Weights of a small GPT-style language model, trained from scratch on English Wikipedia: a variant of Muon for these matrices.
MLP neurons of a small language model. Each row is named by its layer, matrix (up: input weights; down: output weights) and neuron, and shows model dimensions 384-479. Each number is 500 + 40 x the weight over its row's rms, rounded and kept within 0 to 999. Numbers have three digits each.
After each neuron's rows, "fires after" lists the tokens most often just before its 100 highest values on Wikipedia text that the model never trained on.

L2.up217:495442513557517499525555513539485454515441499408528505505512501485481537496479510461621520533448459534409455547509536593538508472458477469522415474487434512476532539553463407563526465493489519569437486513482511502497476496438517508470549483585511505512490509534536574500552509520463485495
L2.down217:541474505482489419471400505409460488459507528538458437577495497474447510501464482592438483528503479465446490524533465482427461562465435457511520546558447477526464542475502494477482456558511556520508495463495502449471511453498506382438467464462450479514477488504466463463463519522496512503
fires after: ".", "ition", " S"

L2.up980:497559524492529525506527477529510494421471505529546462455530521546519570519502522515566400508484457527439495490536537491484550489439535443501466483487440491476506496455600483440515426490527546509426508445525513502457509467540489482594430514477562468474498499501481476601469461534468439433
L2.down980:550517571494494543468521498461479542427516389464526516548482471571487486499464498518476414543452564472507489527522480489444472482501451485477454432462491563440481492502509475489510475452524483512480524431527607583562478533503546550545456546486546494486524449550565567478494487519492528475
fires after: "\n", "|---|---|---|---", "-"

L3.up619:464422448523408543489504445453514420556448505417545480500573518501557516550484492473530437585485425539458490453480506445506517451535592483610535512466541550521469536481498530497583447438445552504496450522568536537521432532487511502533511520444455539506552512496488468431440475455453499460
L3.down619:464506431572497486579481459507519439496510477581488549549561541472472503460569508553551504408483475536454524482524528458550498460541503563532512551571490534479465479506464536442444493471422438450466514521566576536569525460515539531509501455484463538496488482489502454538500451474487482554
fires after: " |", ",", " 0", " −", ";"

L2.up474:489511483452481479428545476527482569516532387606512482427467514473489546478543469557498502526541508536482428515465526480511510517434507485489547494486521522523508452518524460471525460598502542518538512547519433461479517490497428441518557432466490542524380493515562503512446498501499494527
L2.down474:503547489504462492470478592456508521470419534541511517460502459462451506518560540542484537489463513444548517464561405532488422496454516531545538574501417452469544507499529478484527528543526445507576511558430493482456510465455470503432529467533503585538459498468526497499526548529436503550
fires after: ".", " the", " The", " where", " reg"

L3.up845:515537554460416579526515541493487487409421578521464489597567524452539547418559452576551496545599487493541453482509494555546585526504494479521490473462546459532485531518450527539527470560509547506531530420491469500495486549476539495454473515548540479525552548490603543474469537515504566537
L3.down845:503577522503534536554495474543474502562534545534425520525492494522473465491495484410544488459486451542529593468429506437475497431516458508535524432565551501548490526520400426486474529505490481508499535511391462521506536580468507560499506427498470451519471594493485520402479528502446479519
fires after: ":", " of", "m"

L2.up241:427502532517488477428478443449522397494513510529530431465508492457530546354507479542545483553452527451481490488515500449514562491485554470478545528430507492535511573474486475527491475476488490519459499489479534467472467499508546518519466535507546467463478479504500421556545509440540443419
L2.down241:467579544533428490495509483499506451491535510479518422522471514491596544491477480489564515515440538447559487524557462463475569549486596492488521537438484486476482528494528409459520498496510487508445494460457539527455464454430569443503471506550505545524486463450478522541523509519534458483
fires after: "\n"

L2.up1252:492477521469474591521483534464515525505596523546464520480532514477520431515452450464482491467491433501445453576468461494494593480569470491507544496469528412503521508568483397460485532471459452441470476466491477444504521499523476557472469507423475380468493508541448482513455515500498511549
L2.down1252:537496481451457538494577523488471413512495525471495563504504516487522511543513458446591544403512392497512446528459476524468554465491451535494449558480504492444538463564474479460470539571489526510465552500508463478478528460516528483506461541457504470460551580524433478515499446467560534508
fires after: " P", " T", " K", " p", " B"

L3.up725:546555555511448477444459508501430504439582511508523505478463523513457622539537514489545496504434478489485486486493491535454481500483527471525519457514517407522480501530490530480405517516510513501426521470476536528500471460475467515479558494464489497459503414468562514547491553601491508511
L3.down725:495521470539519468531483479482522527458476443498494491510487550480502467481491480475566467493486539459473469498542522463489473558572517539466501457514553438461479532555485548434445493538452490502500453560478507530599458537535531587526510508533499620494499523440491541548511500454538402508
fires after: " |", " on", ":", "′", " has", "-"

L2.up874:481539509558432506473474480488497485486464561522448496496481509500455577481499559480469574463511501426495500489447421499522455523509426459488524528498496541546508506490510528484484539548493596437478466544501484508472491493563464528531457505509525604530466507573554540518445441454472506509
L2.down874:477529532464531523493526482483534562502409521495463544445505573593531486479455526448540502436537492473487525505504508497526527437465612500542589514520411525447499478496523477437476551461478603465537430461545526507517576491517534545493544577477471487494553474553508477486536448410478483555
fires after: ".", " (", ",", "\n", " were", " and"

L3.up289:520531442483484528595469496440502438547546542488577540480436487425489431527463443510545506498544536520495475510562439505383470489446395444509533470461530490421437475504533488480516502508435517504472447517472548503453566552518513559523534467531540500425518469536577531506524437539483514475
L3.down289:520431575546540462581514496428471491452552509516520520424496400458440413501524506475448497514493499519505487412460556500481579559530466454405484530469490463530557500500572517590533516529511500471553536549544513477421432537576397531498550440486481474491500500428528498532518490487466548578
fires after: "-", " L", "os", " Green", "S", " S"

L3.up525:438473488495541469477552469499484464521449523473435525458483440488546538463554560439544494505496501501496547484514468535493519461469473496423503514490525466557551530499465530448531430524543570505602436528492430515450473480488452530528581511520527544525504441498572488511522487498523518522
L3.down525:486520490478451505506469443483502468442477474465481564517458530454553440468455555558475499483533543504469557518552482500500487468492495483487482486492475513406526468541491502482530491582538485504564516509416482477505502445468502493523483522541460449492508455571481466593517510484498477536
fires after: "\n", "."

L3.up63:507535564560480438533492445499470488540524440556466513383483573491508570443518554555528503450542483443546529498557450446522466494490460426506450565457476451483484451541532587511450562484483493478472477498422510502548514470502500487454436508531481514472462560547451439510520465540522496479
L3.down63:499518449483516562466500470509487466477488469543532516368534514534507466478556501512496434437509563505551508500474546489559412444493474483470452473489500517550466506486450508530573573427522480394552440564507557455452503461550502489523469561519421477515459512455507463533509563518399528521
fires after: ".", ",", " Vel", " M"

L3.up260:508478547461467520559519528467534472500462428475461478449472503560481452587473520493470587483482454453451497478491474442490515437503480496467551549458508451510509491520451498505464487482523462581495524553551489477549504524509476488496493515437497517494472540484528507468468459527522516510
L3.down260:513546536496510478516521512472519487476444448514534496407487522442456494470544506538532487453446498523428557583445526582516534489534582467480568466516527530498490504411510464539489497586428525435501448501437528528530559500526467534525496469486524459510448548481462520471489590605495550509
fires after: " M", " F", " f", "M"

L2.up768:485531464532483459545545444506543512519535467557531547538501492484516542477442517453481498550499464456516489480497547526506531519509559474523501531530458509522533448471530511501550499552524494498549511528449468493527473521498463456502561560436573569455534506493511529551420505538514484514
L2.down768:472545448477509535527492461544508466516529493511558538522456527506482545486514459503493505524462517460504473470505517483417450526480444497562513559486483462497478481442492487458495519508499549470452466514482496537454517577503442539527551526465572546505476472517466406513524473563462472513
fires after: " the", " reg", " site", " |", " that", " this"

L2.up312:533437587587552446527436421435544503545513495473534407472510429484502491373484470430487483595437503514538591436461510508466559459521535547524457450438541495501485436485462452548492487425547535475493463471475541517541480508514499515438484482453548466473413524547450538512482509503442469577
L2.down312:562511489546475497506418512522386509464472463594462470439535583432528562446529510502524483540450521444486464414542507573550478569549505480528442508408501472508488506505465438520501572473510555509531523467524434491474562507486501439476546461554521586500479495502480544420506577509516453467
fires after: " was", ",", " were", " and"

L5.up133:503511552520438490418519441415427526487504492454507476534440552487476488501510488442525531464505468490514495457475516522512527468535520511553444564506505456481475463509446432488478517467402482455482483518521538554533508476578516511466573573490492516566476462519543539553489535473589519526
L5.down133:491477442454476511507426427520508546488465494549574512538497495562464515499528483506500448492495533532489521480543470507507521498489476495529536556384458504496544547580444489433540574486495486493575472494540501443465479536487556523466493475524484521417471563468517517495505498539521502467
fires after: "|", "′", " |", "A", "°"

L2.up951:547476413473521479544497488519515548509499440583474519500534516480540521420579529503461517511568452488567418513520478503549603506455529507570504486501473508596538442518488521575483522552492502525543491505508422512457537522533526476498538490472539492448421523555515533532466452543437570469
L2.down951:501504533537493511457523483546439499479445502524518508526428498506453555459444468502513519504483535492404474528500470496564563485497458486536474541526465466551492510474524432529475523503473569483538512474486579467523474543521591551484482471524532480536459518424515542497458574527487559572
fires after: " the", " The", ".", " high", " air", " This"

L3.up666:504521516387552451508482490506606518535482425465575472526419489503536533503491476514462456488489528484511521461485574517488435417533448458532599538492453486480534460546478556512493511478534467505483485569508552511496488497483523536530474523411424480522467454445502515486551532502548521482
L3.down666:458469461468491470457541536508511547482554489520542539470537517566449511479530496481464543492546448590440495544487490490445555485521483525497487552415470460485498561532500460521493525531524566509477484471517479453525453464528455518483589541503494483478478479514421491532468462538471502453
fires after: " G", " W", " S", " M", " 0", "M"

L3.up910:511483465537494472551489534488464450528524506557519463572473468515490451525509487486533433549515462420496547519491518500568479548542441472536542526513522540559507431436541431535532504520524512531573502516515530478549478435525563450510475364532524494462496492468555562493575487468507490478
L3.down910:491519457553462485482496464560495511495540475491506462546433511534553420478516467497481506514442456457578551515502494561573449494511484528440606466449500506481541495396501457506536498510465476540563608526482488503535491451558480469520495488533447571492578501505486484526561561499491430571
fires after: " |", "\n", ":", " L", ";", "|---|---|---|---"

L2.up247:473546525519532490495481489473548498562537429483539487506505465515519513471543443543544529461430434491478475475504508500507538516544407504534462537535495510521508505531513530549495496458493457513502496524513531489462508528459441518471451534468529418465533465532457533587449487533458460540
L2.down247:601530530510488563439501512425462498524413566509500440488546547421453541525526480577498474476443507454516494480530416514452427565544374567506410520524505466446471548450519511519503523580503494431531574533484483537467509490488530483503549520592513468509441540489562482471539572494490559479
fires after: ",", " Stadium"

L5.up1172:585450551541456516545420484403472526524488449501506479439409486576458417442489536554496486536508557534513518574536549530474422493500479442470500454486474491441573532531457479534512468510549448486495542503484530505491520572509468501471516510513533525479411496530493550486531493496491499493
L5.down1172:478516517482513539498474521520534557536435466546553480493487513517508453432463476504447540475526475432446427458400468545487424489479496613491481449467456482459502466496455473545601438462513545550563460501454404515493520429510453495502455505466548488553459496505527474465521506495482457497
fires after: " was", ")", " he", " is", " and", " He"

L3.up302:492455527499508441545527504473540475435506510451484573479439486530487583509590464543436529544535504458552501499431527501528496484432409513584521545439536576487510411439514519531522461503554466407538446472471548561482448466527541501534497442516513487489520463510479436461504543503561475548
L3.down302:433513471431446587482508521477442553523542502531457532454483460485515461582467538479440500436520546509536570505504445543579428469548482466462428500457477540548426486549504534516452515524497513481505514520541473446467509548545418478438485553464480522478488522448472451490488527523481533515
fires after: "M", "m", " M", "im"

L3.up1612:545521456535485490493504428426515468481552506515534477468561525510553444451495466454569504397519516464466533459461455538446519433411443476559526518413463551482486523487497544497502484484540491446525476518472505467543519478552507449523551475447506559448481520459507512478515467516585477504
L3.down1612:512454507501458485524396499444464499491421526485521525477469551454526563489559526478468418442505534452512506531439531454552431456479560481525504508487445474522461483541509542498508542480533474554527488468450474548501476485476536496472540501521556435518466477436504464504407367533452525480
fires after: " ", " L", ",", " S", " l"

L3.up1239:459532530493508582472502556449509488482561519487531515548510501518557518522539461461491452462477430567519535512428521444554524485542538460515515489547537449560464486493461480435510488519490526449432585542517522428507517495550501495517423575553420475571450411546431433467491517496448488523
L3.down1239:527492488520506486491482511511525461587496491553524444495462542473473468480504532535456519514457492613469467553575479468531540430484540510527481595472575460477449534494421534498474447509517551429535480510500462521507559552522476452567455557467440502547491510560518480492473562500459524525
fires after: " B", "b", " b", " K", "B", "ob"

L3.up220:501475431514546519509559400453495535458517445530469502492509510500460533458471433486550433553461522513521422516512526476412509507504478453497538483573489493522446427535471475506460470482507435465508471484491486477536544501563538482522551542474566507504479392483525437491503428509485492523
L3.down220:438479494527504521523524390451503542539463464558612483564482481533528460535445500507501403536525500422493598522504536482544455506469455598446464457512458531492453491485490549476515512509494439502416477446539461541533538504522586512523589432515562509487501514513550511559534478466535461500
fires after: ",", " St", " B", " th"

L3.up1718:514499470477462491498442448456578507476373537466449479559439481465561477504455513406535544528493490469501541539500414513443495510551491522509592516421531560530472522546583511513456506479481452555478486534551535476490417524463495491520565503509440493524492446467480469544504477522476482493
L3.down1718:525456423485576510454524518455518458478483460511517513452459481524472514559492501475508521567497473475454392489493472513534559476540440499495505491450533505442517566513550526458476487540405493469564511508505391495470483552459467536508517515541504479511438481512509461434492537494538525545
fires after: " |", ";", " 0", " 1"

L2.up1205:541483474526535485438583506464507521456477488436557468485475509539463508547515450574510489542417506499452506517497429533552468526546441472485533411473582449480484485512411498452522510509529453465507489510549457441493556513483413492506479542434389474555538491498505602524525473489504421494
L2.down1205:517516520493542503432461522473516453498459446517493539582539494476510445488472493550442435496547507465521495478455448501460470514471461512520579546538456503460527544435584460509496553493474539493528451415533515527438466552553508474534536492485568478460477473460579403492493499472492481534
fires after: ","

L2.up1058:414443515492567453523513391535496527445436450523456462479532505557469506512450507507477498520495510554554525537412486490506514442538511463500516491494521453479469499472549504530453508493372533523549484483507556526490489520549535549503505566487548462496503510415473498496514573508539557531
L2.down1058:559466476514489468514448581486490510518535495464472578502508536458432530495508559511565558413508538457514437488524445526505476553433517534500396557489436430494492447436537498478482477506584570501492493503525499435528485456476470492518462542467484547527482506585528428553568540558482494458
fires after: " H", " Sh", " G", " that", " have", " to"

L3.up976:545482523491425503542560505497507524455429541480523494498529430467505557500477412521463539561471513475561487462494452471524486501506527517543444437565599542505470482551475494464427477467509475503574504542540452444459484499471546462489462510506469503484505534523489397449542557514472527481
L3.down976:506516464512494439513475418506484517589450515469518478499494473491532564527510497516579565470536448495542495482535511468561559406411428491507494466542518468436501534564512489471540557548477464543463525561525536536529465535426434498536457515572500512558505501541535508439451552472506504455
fires after: " M", " m", "M", " Al", "m"

L2.up923:428556486503561554444525535472562498515586416449531502470373529466505554505526446477503511494428524458487486505541390544473520518528447498491473562387552466385490547502404477520536515523417445505470465436571510490486502531509507493550470463543505521509503556408414508503442465512494447479
L2.down923:554522523563524511498490448466520444475433479466566491514508477446483526502509495528484466467511408447477546505469545486474494493534596520577500482548571525479587467458477565556422492615574492488583465486495539557432482594551547497469464569453536478497472444542531427476455491429457442506
fires after: ","

L3.up1592:507485507491445477558474552453476463541520454498536470524509521536491391451493531473469507499573502516481485556481592554528531456488594462513626553490522510562468571453591563475507516526502429520451485485485536485472436507465523532490505519561567494449469503473499480449540510507472489471
L3.down1592:541425569531472492481488496554464435519529458523498560541511551448504493530448480544476498531540526523435502404463505508484526469471506503480527477587492399496539518486449522481485520447504540544502487525498521590466509629477514437561448564486568410480508520490467407524543431460441493523
fires after: " and", ",", " or", " but"

L2.up211:448509476499487501556534562507529546510459518577493525459528491505512532464540515530541574559494477544534457501460553464509576459555504481514521527495486537524523565460483525476544529546485469544477608490503516508450536538547509515487455528470477495467500529516558510530474462540417495463
L2.down211:465440493469476456457468552472488521535519456403520471508479527485540519596540549477528461451416522552541520493534516503492441421538529432508502467517598508444491527589500390463516537480447497516532472579483482580490525510531495496515484546482540552547514490500508498525530453511552493509
fires after: "^{", "_{", " of", " at"

L2.up1431:481452477536456586509500534513527459497476480416482506521558484450499506515505469467546579472518504450492498518520464512509504469493528510497484514491491494493499455459497505549489537470500504531548462496436533523553479478439549484525557520540549559598520495508474552501522571512518411532
L2.down1431:515538519445479498446457495516461473488537537578482479504478578486469516521467458551521478533548464499500512448467468453479475520474446416583441561516475432455524487444458430508537514571532544512519516550507474518471430535536467500523523514471543543510490507479500477574458445453483450501
fires after: " |", "==", "\n", "."

L3.up1347:508487613539537504491541540509478459520481502394549559507446467548517489501458521447590518507540559502499500406561502513485529510426478537443496552489525479556538550508485510501507515533566578549503484486492447478477502498454536509531483436494451470497537478425510537495461508504481487599
L3.down1347:529539475496505445517468515520505559477508561491447519479491490423455512443474485487458446503497508506531536480527472525530452500495455541491504527498438507502461452535464506527490526580421514504416480483581427425557523514508489511538502523512533443439497555546512464523483528561572512464
fires after: "-", "*", ".", " f"

L5.up1241:445466492532520520518551531488518450504485540575511502507561503544508435509526466489483466557550454483510495476485449546506498522440480507565540555504531512466468469454448624463464446456486596498490484510455551484518499569523413486512497551487464525479573473556497525525474543516435435512
L5.down1241:408524533480498420549494457495504489484477533512516444479475560517538462583544454516423498499488429506514472505497466482434480543497426524567523558492487511519485446526460528521536511561457566453520484532442510478511445524508412508483455524500500496527612591521468549475501544540452423455
fires after: " |", " No", "\n", "|"

L2.up593:473481525530463497468566425480513525463442473571534480551469464510541472437532479458487552461517514545544555449525499549503489506489487585523550486555491537526512454524478461497509557502465560588571417466494445444525525420451469433510508523488515487482565556560536467527473499554432488407
L2.down593:526521485496513479500582538526454524479524433545462490413515468522540507460497504490431543488496464447453496523504387507529509434400477480556483566505451498550522504431565459522495480578560546465494520533578446519445526535512519617459500502449546518489494472503567542425507508461496567487
fires after: " the", " The", "The", " air", " high", " took"

L2.up861:581542451469410470441451508560546486507527517520499537458434510488544474436481489476512587454491519558445477548549458513481493421475529434507582440538475461468468498428420434457556478482467552465523490494495532519555499511547396472481519467452483477551474563618538491463519509553548488512
L2.down861:436549557484454479495502541581511493494528531557537433466490496489545484515482454548540439526470520526526508514486584471469588512487515482501442500506528457478509435501517467492525545444529511504527559464445510434466446498489467482531522553457494455480541496501535514472481514462557500426
fires after: " the", "'s", " his", " their", "The"

L5.up846:512502472531450519475532480437499541486536492479559520512544502432498542491497526455438600480558502493537436521451479542524528404452506455528545556551509543537513484574461501572487551544471550537501540523562502495428500496477563450477531467427441513556493492578514567518538503588431482483
L5.down846:483453500514491448508530471530490509484564476493423496453485510483470517519529490520478500486472525480450509536557489526503514521519453524551464497551448517424544519531493512555513539479553450450492511533500541510552458517475525500550532444515530500539467488456476475558492539488538556495
fires after: " the", " of", " in", " The"

L2.up1479:557424461519476523494556516485518531443385574457498489478501509532540480474471478475534523569434503477485457512425472436480474435473511463517464485520494515487518472499560464466427535420444506452471471524537500490531492446481467538517562551458440460583481512508498506495566505514550491459
L2.down1479:559510494471531518523521533485498527575545499512586536452501512543515463479502521534489535497493506454507479514583515566468585476554557490532483570449444516494526516503493482557515549547470485440452606489455503536507524547501470618485493500471517449461528457508506457534478538502510555415
fires after: " 0", " ", " 1", " |", " 2"

L5.up769:472560503444478471507485466512578454387523450471534452502503441525546482458469570529369453468507536518585477541537530506442521531478521487492572503513525478504502432544451421557491455462516471516437458498456512494486499495471462400491489442514460471595512475462524505504541516495552575525
L5.down769:448510558503425502505498521585460469465501479428577515419506490524624452427530582490511510537495457495545449569520555471448525496489587526537583588541462450541509516508539511507573512501545496470467509439444521504487457484493529450517531499608531488581524479457551438520492555515491525545
fires after: "\n"

L3.up68:493479514578495474457491530438536446405505489513464473534548494468518517497427493494538480518447498451521425532536522486525540534473584472531511520488480477559500474490502496514509439475502474527555504522483532472498516454481525408560521419548470509502493522444574484518548533528529456438
L3.down68:527534494477449488500499491515514551479478461501502465515500552516496494510530580536577516547502488420540492575494524366423479548456546557460504570524527463540551489452465443519516449496529487474568561497449534481502506524452549436476530508531545509529524437513470450521562462474498590488
fires after: "\n"

L3.up978:552470503436500458528520481481524484486431550545446540517486493429493472493558544493535483489509427498459534577529475467507493493508603469550532561516524467482568495589459540552456507482449488459529505460476535488489431554432454566550550523529555543504501480512432451434523505480495490451
L3.down978:497508461466524527536471500526396506521488487548528540470506457514484471550440538481476503471488460510445465461466478467431521471473486465550518435530500491511522592471496477462477423540513465546417527452481500504489516473500521538452444583489431560536547484493454430405553485524518523414
fires after: " 0", " |", " 1", " 3", " 2", ";"

L2.up1481:478459457448539458469506442472534510509423477545501541481497451542514514431496456494524567460444468493577531529506477470525464409525546562447505507455447493513501477511535484500471437542489529489454404388508435479533488454552424514547480485463443493514472599626509497479475537452551504488
L2.down1481:488475536504498428462482503490524477486538533450539489540513513402528450531448494485483521505538462458548353480462501464501460591507439466460485522499501521446500547470578467491459548560560508497549560517515489470503463523467539480450487490452547425487457503404511502522537489438432542412
fires after: " |", " the"

L2.up1655:478528445499473518444513468529471479456515506626502466478508510529540522523555429519473471506422534493502559526459510559550480457465444566539500471522524525459523484479535469539476501502449535544463550536525540516446543535508496490532441483494595565468537522486496450550431564494502504535
L2.down1655:468543481499538466502525514540489399412498509592486542502460426511546537552460413535487517459459499486449556519452527542485556510472531422529475450487515471472509504515445455555587481526490487502523532571550535517453501531514529490450425533541542561490509586483529482545518472575498494493
fires after: "\n", "′", "|", "|---|---|---|---", ",", "=="

L2.up34:601543539497538545434564453503524588448466474484517509568459583459521492477509466529462479542515529512477414472546552538532501565470541436540515508456540512550539507490494442520490461495496580543512479575554439456484452468425537530516451506503480434476535537480500509484528519542470443492
L2.down34:561479498523489471478411417503510459452443462497464454531554472518478519505468475506509454463515484441472559447616543434464505566540511446453419480482477536606543569570522518487441522458530531509515559487486563519490520547480565558456411479480524498542514540478503569545525480512557491469
fires after: " in", " In", " of", " from", " on"

L3.up1464:505523469535554500546522453500508414498489520499453523486457565549472532513510480531518524482501541517511458421529439484559548457506473516461547542552518418501481512473510508526447495559397505500457478508493552556489504482495524534514470543480495483504501540460529563466498452487526479460
L3.down1464:501522492508567557485528505483512557518511531518497494468579525526450500534488496516459514509498494456476509414457541499424523482436557491531441460505493480450481477520505487508474492526475458518526474446500494513494543508511469503571489475521551484523409514459561520460454595530500543494
fires after: " G", "f", " g", " f", " H", "G"

L2.up1677:470448541521456541502501446418489428490512489488584559429544463488541532543412511559551531449545494503533455463488471513501536512477501415507565514433447509536535522463509422499540479507439460438495532538493495463478499534537488478509544531526545475539408472484487527511415438498475500450
L2.down1677:513508468466530507502522497508518492576483525503493575504444545558519529449514502529523495563504499481466522530535509467571488436529556563491484474500541537495443583520526544454514436558480446477472472523512501544456599503485535433478524522452555481463553562573535510491470497485467519475
fires after: "-", " (", " \"", "(", "/", "\n"

L3.up670:479509526471525507508606504513540492495647432422521513486417434514500536469542417440543556561441508481488535499477469542545503405467520452558486535478527498530455519498497495556585449548545446535497472499439486447493444466494405557487477443480521537587526504484569543483456434535536470496
L3.down670:523540492535489461520506526454432541543542481505547531509444469502500527505604497520448487474570529447441545481556476499457511485542412465456489562530450521496491528474462504561514484578448483514462447448545495500550506471476476429518481474484519520484472465461461455486406469499517506522
fires after: ",", " (", " of", "—"

L2.up13:496524455530442504453497476508515527523507514460540537505550544478522445519532512519485432525474541516441490467481577544456455450496475503497445527507491501532459449474498527518423462518495490465490580554397421469566478455561441466537470511430497500475503534479499489494452485474451448607
L2.down13:520579501493450464407377515517459562467590514507519523556466458479461482492484568476471442478507478488498441579438567589506486487492524523475519467457507549477509457575557467573478629473471524494520468482530538486596466456557454510578458495529516449527456535544509494490537580488454483529
fires after: " T", "″", " t", "C", "T"

L2.up1309:487464565518453507466558538497435490495581505548530450438480494523455504472479495483551478502473486398501484499518420510553517524548552452548524606520521516528456553508586473522534500511454542477549442568462497512495489529508514505422521479517464486512556432500520482497476451528550462505
L2.down1309:536460482543574528557523483539576485435539549502415544481527436526499489579485512483464526430559470497494471442470484522545431535432425444511538600471476548474472479519500476540458508502530442499397494506558544521514493513479522491472491543503472480493438540535482457528542518523559512493
fires after: " well", " same", " this", " such", " known", " region"

L3.up1353:469523535499467511479497528478586432463569493481458533529494534509525547494509536460528586485516494442582517592504448543565553505525487454500550518525507422551511511503525554483518570480532531519584530500510499466472473468469509494571470447528500409477505416441549568570514515509436496512
L3.down1353:508521504471484487500513564475504490534527521489498510446552610451518490525524479445576482482433449449517427502562450482442540585473418452479511487516536397462479522446475569470439522464498599484457525535519547480437495475446494513541516545526479499541548488475406475521523492488488512522
fires after: "|", "\n", "-"

L3.up1380:473462495557528464475507489466469519429521459506457491548537532485572557530502473485500494455476448441541433518545433486500559552455506487524584531531530506654481486447439519538507565429552545441506510489513511456500521486469482469522566472527478533532459453512506437560531484571448511517
L3.down1380:450500479536515523524518517488532439469485450460482457494497476515520506512509511517572432467472509490521494550484523492495553534469533530474506612560539464527524499469566462544495529522535514380597478555510563531478492495514545455508487447576455511539498475416478462503504510545506575544
fires after: "\n", " the"

L2.up871:459495460535463525518502418489536501524589465465499470504542419511508479457515494486474432530498464517483490477439589443496519472462506446546494499462461491559474525544492531537505512533526430501526527487474468503601511510545480487577492487478561522519537467501517471481445494462450492440
L2.down871:478454458521486476523479533479527479487489502535495501563517498475524473530533540518478606462542465531552595469461462410497566525462486528536536478562484441516454447528477495544472428521405490487502518531516469478538439517520551564453479494463509455479465526509537519604541466476556458557
fires after: ",", ":"

L3.up105:476437463452473504385448491557508546511453440495508496454457484468529480513477469475526534485535502471505492428532459456521528475491435532422527565479473471574444442478441513513475482536482524465414549490464461524483545490481610510477481494496532494461534481464502490448484519566539541428
L3.down105:465500538530467511606496477470530476513530563523497509493449507494449526518519574581504451479518457484506563493428443516474527516569513512458456435515490539486540484471529578538566567514503542387510491409518469466530419480466444508502431458559458534464466461568523520476520513574414519516
fires after: " f", " W", " F", " p", " P", " w"

L2.up893:466483531607491519524494483496440465531502470526434530434479438430553487523419387442508486447459529434529508509532447504512530435483550453508535521530574437489468532467479443519495539506406528452479524467515526499503492486489544500500518488456488480564538455507477444481561460442485578564
L2.down893:536523509482460482556477524542548424563638504516498505465494520471571494512493466534489572510384474531443461476453447478502528419477479496498410537539480501505536526516501458366479500529476550479395524494510501442430546542528483549497461526422488512462565501506453481486540445477478598441
fires after: " K", " H", " L", " B", " W", " G"

L5.up1726:439488513525395550432513488495497491505480549587406488449479501518471505482512531488581455461425503506482417505477535475466492496486402595472580474551529518536489514434424532483525408501510474479548552539528576453472533466535516508506477465470470460535489483496545494528523502483494534475
L5.down1726:448537569457466533493489470502540508561486511481472569551419525447470524511532520503530455517479439574543514499553520532480466487479528474506519495511414527505510555549448528464475442538561472540499465520513434549521484539484527528442466506467554554535505519529483449481506472454523514558
fires after: ".", "\n", "ly"

L2.up1097:502501527504517430501453560498465510588549448522454407386492448494521459446512549506512485536424571467521494576499510474460529503442614463458475444491530400482548555487485547518492396469548527511529491528510410469508520584452495477488560536481494491499438483529518484516551483468467470471
L2.down1097:519512439524488551520465509469516504541461555469482495487495532565530390482522524520490524563475554496517446567446459567515488526396488550507466462514457484500469433437504474543492479561534568488520584471557447542546479496476516499480549538458484498488486477543464538479498498533517555466
fires after: " is", " was", " were", "%", " are", " has"